Weights of a small transformer language model: 14 layers.
MLP neurons of a small language model. Each row is named by its layer, matrix (gate and up: input weights) and neuron, and shows model dimensions 0-127. Each number is 500 + 25 x the weight over its row's rms, rounded and kept within 0 to 999. Numbers have three digits each. A neuron's up and down rows have the sign that makes its largest values positive.
After each neuron's rows, "fires in" lists the words (lower case) most often at its 100 highest values on Wikipedia text that the model never trained on.

L5.gate140:512502514494477443491518462504526473506494492438478496489545489512547464537515502535521538426496451481515467498483491512475544522533547453491484497500476476515492553521465478544497508470542490474513499495497479541464542468483468516458540512440523511469499469509510474512478534464501488506512532512536507459481501513474510503537536506509510530564487534498521465492499494462472493449484
L5.up140:486482463450496537488523488487519453533449505496501575520538459490519487462506435483484511473512451458473489545524463532494505519494516468521528518474528535543504503483485493479483532477470471460505505469502492483467499494534483507530499528497538497542529516534463487491511518487497516500493485482510525502476497503465488509511487523530484497501466511471520519529499496479487496498499
fires in: "the", "of", "alpha", "by"

L9.gate181:523472518498510500475459503481497464506492495534548533527485549522516459512531480515471480512507536524508516473505500509538500521475481460513480466518491461481490543534485494472467478511470441504511503470509475486494519524504503491504515486510531523498442454539496532499524473502490522485501468508510510502487464510501521528491505538499450478535491495532480464510542556523489495506454
L9.up181:521492519461539507503461512494501470491513507513514504481523510489456506462495493450522500490482492522467470463522475492523496505531510507503514514497494516507505537527488445489485476465517526488505477502503508513486515496532549515488516500481528539522465510527472543569490505493488529483490528482513530546508503460505523524496498468482498503489482485524465492509516473448502517526464
fires in: "the", "oak"

L3.gate596:509530469511491501531495448479478476504454470512522479531499545464515509457527527512501489532509518501501521493535480496491533538506481511499520496498488487471537492489486532487501527498535490491487506472519501530501506442540482525519501455511464485532501523485540479501499483466516533484484524512514446494464470525505484470497495537497526494504503476470502549555484524515502561490525
L3.up596:459499513521484510499470492482501479497466468532478476488531549509510519495488462463554481523517472486545479520509483534497508497530571508491481470457484519467466484472503471530506514514521528506507508494520505524461479469520484523527492510451526536495542464488487486487508484482548475504515509517467470513496508526518511514471496531509488508491492498510540519494504522479510561511449
fires in: "this", "these"

L3.gate608:529507496573492480479504519494507493500480471448516527487517489488519510468518504526475534543487453518504490499474514530530510468512503500486478498525539529540510532506479531535491492504476520510478489474528535531485529508540483448497507506479473528541544509474528477528497545522499468502487506527494516513503483486529473486524510513518512516478461481523538439518539549486505443522478
L3.up608:485517493492518500505491498522528493478531476532465488508540521468505528525533495541517494512511485516498522444487531515489559518516465520513545505500524504491550498536547437518469499504502530477504472475559502522491472552529491493496456519499510469493510473463540528559454520480526478522498482512541481476500515492534465522515510500443564501489549497531489484514516504499522529504503
fires in: "of", "2", "1", "3"

L10.gate509:495520484549522545498464570463466495568458489506507538493502510470497519530545494538462506467517524518517483512513505514469499486471525507520481521463473465485515527516519476497479462491540486509542480498519529498484476476487517444461534498482492449567515473512511503487522474508468481493516516501528490500490469517495548500496493531459496479518552507507488479539471474516485509499466
L10.up509:489524454506523563476464495465502493570493508489480518472490473489505507491505499503507495481506512517494464483499505491499514512499484490481501510492444470519495511562554484515464481501496508488533449483520456493466484490480477507477561470484489518508538486530520481501503490507479448488462523537550477493484507528472501493472491547489498506540529508517496482526491486478476516508506
fires in: "the"

L5.gate100:485489500496489504517493502482508482517468525475517503494520534501470532458522493510512490503529524494498510553503469551497523506543536466515515495459527472506490517503512497491496514521494498506456533446469476504466512513519485482493457456483498510507499473474450479504496529536481452520534504486439473493515484509492483528498509554508480474435495494502478484473500439505540497503507
L5.up100:495503499507538484497512478507479490547487487490505502474508516517460492456462499465517506498528494481504470510529474532525513509521572488515522480493501456512468485476487488511517483510526495505487527476530534537499509438509480546501461531462501525492476496508476500486522473493487464486507499494512495490510465518525470523474477495538495477484518520545501510492504491518499505504587
fires in: "this", "there", "that", "whilst"

L3.gate128:529496488482520490486440531503473494492524473497478480509466531466496486476523511518515581491489484521513518503530512466509490475496510532477482481496503467493504502456485526543479508449469477526522535522502515502472501494509478491493497501451499545433459512494555504518440486542512470535484486500510480508476510488480498521501510502510468470500500502480509499512486508511484484520488
L3.up128:486525503539469515462515495507531519491510530498512512485470502476484518466492483503552486487484496526517513494497520543495502530522526471476476500454499499527513491499471481493555519495497481498522488520525552488497500526447488510517510529494492508510540510539506496488528529513542514514514497497481499511495478563496508546477503500543448532504481561482521471473482512474506541540547
fires in: "the", "s", "both", "either"

L3.gate87:515470496520550509519459499481526496517458541478474484518489500507497501497499503546444518482496516473451523495512532473500554484508485504521505523521524563479520490472482511497485475536520451522530466504510511510501510487532506465521494482550498510472482526517549501474527520497485488458471467492475488495500511500531509488490569480569559532519531503470486474529489508491492508522486
L3.up87:513533479518450497502506494502500532439467503452502514490549518512535492517483479537484471497489527481511470542485495505530485503489497456502480533476472548495552511487527518487501482527503535457499507543497515532464450499473539510464493503511508484454503529455506518517468505507551470505450541516517472500494510434501493478491514549494500528448534500516497525558491466442493512466494
fires in: "to", "of", "following", "in", "season"

L3.gate654:527493480508481523473496450495505501524474504547523508496487459487498482475519552506467498524483500509510509507550478479471485488528461527490450476493483499519497470489514480483516518543518504529492467466477549507515477531499501514536502496502478491483458494483537503500476474525519461556460497492503468530479466554484491511511479497490433533517509441560538468522487496472489501511482
L3.up654:520489470528558516531511526479475496517514468465480587501443531499454520510492482539497501518519519522528511482486514514508486525483507468486501525517542499479533554490485497519520486435488479522481485480497529523513503496498487482509526487502491474457521502516515519510474484499531494460470492501500479459487549470489475513471513460517503490493504488480539494503460504482486480535477
fires in: "the", "s", "twig", "trump"

L9.gate726:505553507518497484493478531490499554532479487541480504485486507494500545498511477554461473504441470516483458538565496537530541476482526501429465490479476480486513485501532479521511540510484491474501518474500541551500484503513481474522471464464523499514516504542510479503500477531496507502532488480507514512553473483473500507461464550482473494494505501480493508477484448468496502497492
L9.up726:541521446520497503511495503519515508544484481471494512490479461465486492483479454475496483521455476531496501501520500499501452490470479505500474507475447519510504481488559491508532535465516485510505465479506499524479485500451489472494527468496487469551455511530512490520494492520498536482512481480491489521516467505493517510482473485494493480525536437510508492530524507499521451572457
fires in: "the", "at", "of"

L4.gate19:493485518503523561513480495467491466493476537495498466441522487508508548458516511539523511527461545498525465488482468516512503512450522504457477525542524509495507490537527493456518517496545513510501462440539483504519458468500498497502483456509457528508462509516558482489547484545497507514504511533498489495469468505468500495491500520495483546494472489498526460464493513464490517471500
L4.up19:536474487484507522518475503516485527526505541497537533478517506513473493482554527483490480468504528519501510453526500522497516510485553481503508509461535520460515504520509463494544508542542524476509515464483526502475487511527536493541511455540508474538482545484492516510558496535537460475478508510547511510484499497474541509442515504502463485493535478512458500508488544466491537503468
fires in: "the", "his", "their"

L9.gate655:493449475486487506557502498421490515476503538524479506490479518529494517480523497492515535514546514524486519522488522545491571481500491511489468497536467475487523489519501484465539519485511490526513546468522492470464514531540526485480495526543484491505494472521527499503477508471486439513488523465486513494490489500528458490535503545495498531461499502483532501513503486556497496486483
L9.up655:486503512515503524515495468523512480484519464541529509477504486520487496508537528471516510486457476530514511491561508507482531570499523536486467514499476471490501502538487484495520532502468483506489476512515504523510512461500472499522473471500510484504523475511491504521472503498527501500494519527475483558425508511458478510496475531513499511520526505485534513480468466471501475506491
fires in: "this", "that", "on", "following", "one", "same"

L3.gate524:509495494506480528496480496488514494553514497538538534501532512489518493487519496533462468477447481522512514511499489522506498478493495498485540482528479487511508545544512523522501474524452479513501526516498439460535475505531537480479463497542545497463516522489505515535519500506538479532510542476476496540485512484473503488516488474476481534493487488471525448534544465474502539454507
L3.up524:530491496537479514496494468458526487465492509497476521509456534520480503496525498503493498492520493504493512465482466568475500449476477518529516479527494506456516501522472520463487466511474504532499500442511520500482498497492501464453464443472541473486511473533461511458511483528525492497548520485480521521469467469462509509515493454448521503478498518512476512517510516499513542492486
fires in: "a", "the", "in", "an", "on", "by"

L10.gate189:460495488476502522501506498466499536524523481501530539496503483510534470533516480465513477509505471484537482496506520533502510508494513457478495481504448455497474511528546521530511538493486475509501536499495498541519456499494517498483506440538453513462543530520508449471475533508496506493517506497524504500487490519476470476470470467496541512483493545430480490473535519514459517535504
L10.up189:461455506532523515505493505482492495483488496453501523499472497536481469467489487509476493499495486500481484515545513543522492519441518477496525483482495479514515500550517500503524508456465504471510522479517504478497470493480495530500522474515465507519474499486479540499511483436485524522523503481462507543454487524451454510506499478510523486564493552492540507521542476523480517513503
fires in: "the", "at", "in"

L3.gate215:477523527531482487512526502493509483538483506480511512553542522514472511519480495539528501486505507516530517489516497514509432543474492502521490473526471503484515482530517510519508523492455473489520469492504491476487532558514514510459506500469514492466532503481514515490524514513479504565489535536503506459454490475487527508534537521533476478536498517502480521526515524477490490453535
L3.up215:490519483497469454508485514483453504511488506470512475556456493472486492516514550530538504532493515505501513519510489526462557524503494489443524510550467479541478501458505465533548491476498492473458510518477430521525554537495518487494510539492500531505548471449482488544494496479495491501491504458523522489486448522495505496504507496502484493528505484545501491511533541496502485485482
fires in: "0", "i", "so", "wilderness", "frederik", "whilst"

L3.gate582:490483485511445466513512480511522528524489516487480508519468499487540485538493486495452425481505506510487497505469488495524519535479457503527489470497470500527524522487517493487534471469503507481516470492531530524496547539464552552514514500520435518532506488533464514467494494457501506517476507475509487538499534476533490503520484468505497454522516508489528518483493471534455487507450
L3.up582:479536490483468526461490551524511552509464511498497492526491497488474491497458489524475461529543484480525480503531511528494461459500500509498499441500464499545513472496528508487510477477472489504487512543502523497436525484506565511505479527536484512513487479521446477488501522493490495475475509516459501496467552505513501516497469520471432510472507491519480530498507511546463467501495
fires in: "the", "were", "are", "also"

L2.gate655:498499508555499493478497531447526480509506537475482531447502484486538511484469543490506498491532488508491535528494523481520458487480507492484508489524555505498514522470460488548462496499532527525484468483489477442518519498511508481487473468487544533465514496495524499495530479490462468470492450481516531569502501478499511525499531476468556539493486542516496527490529512519478505490478
L2.up655:455467505500502521493502540470494482503472519474472508469521490495501530508503492506534506522526514513502478544480506488517505425446518532506492522507512563526472503495479469527520494518533495517519507510494489523498518490505487512505513481467503537487559524519496520473465495505525476502516488472550531492512517512463471544508513543461515494471525519510529504510493551495493530477530
fires in: "of", "before", "after", "to", "until"

L9.gate325:518518500536481468455516460479486501523486514453486536472525497465503536499503546507505489520512491506450496501497550526474442503512526456471505529516467517503518496511473490464499537498510476471447484485502494486499529492517501523484482476491528438516520477475541503508473477479458519488546501505473468520468535490465538525541505479505522519531460511492472535493515496521517499504477
L9.up325:507512529490487474522489505534562464498489495492506536539508539486453535449479473505504506414474516465496477514474490487485504471493530506516523538469503532488522500493541485534500515507520491492514483472449554472516519490567489496475506502537466523491457546514519501533497507502471513473505511501501515488487485470525542482485515519484517512463537499518490502529494523469505506523541
fires in: "of", "to", "by", "for"

L10.gate110:483524499453475446509542490485523492474472549546536540501499514480558489535485524522495463509508540478487497452489513513517478524507498486479509529542528432488500489498481476456480521485495458497488497522513538522495455528509498510484508505508474458505478482513533437521514505524536466530512509465535504480534523483520464498530480523528457508470501474487510501470509489519524525515479
L10.up110:483544477502465483489497475520477519496522489503465494479540526496501509478523492493526463499520497494483476518517527493518499494521483487463506541540529483513489507523519516494508510493469519530474462515503464479498501509443491533521498506546491495513473477546494487500563477470546515484473502519488500469518509494505504523501450505489534483522481481554502530487479556531498506512465
fires in: "was", "been", "were", "be", "also"

L2.gate193:527502457465508503503556509473493499506494564471450507546529468513482486501524503478484490498495495465469521521438492467536524453470485489497556516546516528472498520490438526474511495490533517488522490539541470452494483494493502473521498442505496485492518481505501466520494495506500504498519476532480513510525472481520488505520493499442550519450488547495507513488521464498508522498523
L2.up193:436511494509509509485506492496517517485539512498538491498559474537483450491475513505511520528500529516487505526516491486517525526497510520481530495467522501463495511475530505516514518528547480496509538553464517492464455487500516429500495490484476507533461479535521498523477507511482488488499523507512506491520523502510432492539462465469501472483472501432525527510480526470517505503492
fires in: "until", "to", "but", "despite", "for", "although"

L2.gate638:523508478528503471523487528483450498508474480468484517542525515484490510482531509526482496537509485522494549489535500541501522527530547468509492477502464482515523522478491456558513551507508474512475531503523535535480472497524431519497494502484524467510528497495478514514514495482511507485526481478525536462534492518535501522476516548512510490513483482533480449493540519508498555499535
L2.up638:513494455544497458529527512483499498560489478518510490541476519525469516520490525518547493510478510482524531470522497451503498536483490512519497470486478491521540481517506474508497527510518482514469479503506489477490487477507506540483504510430499469513495459459519525495509484506539490471546481470501485468560504502453467494513506450495494513484489491508471464492486542505519501457497
fires in: "1", "0", "2"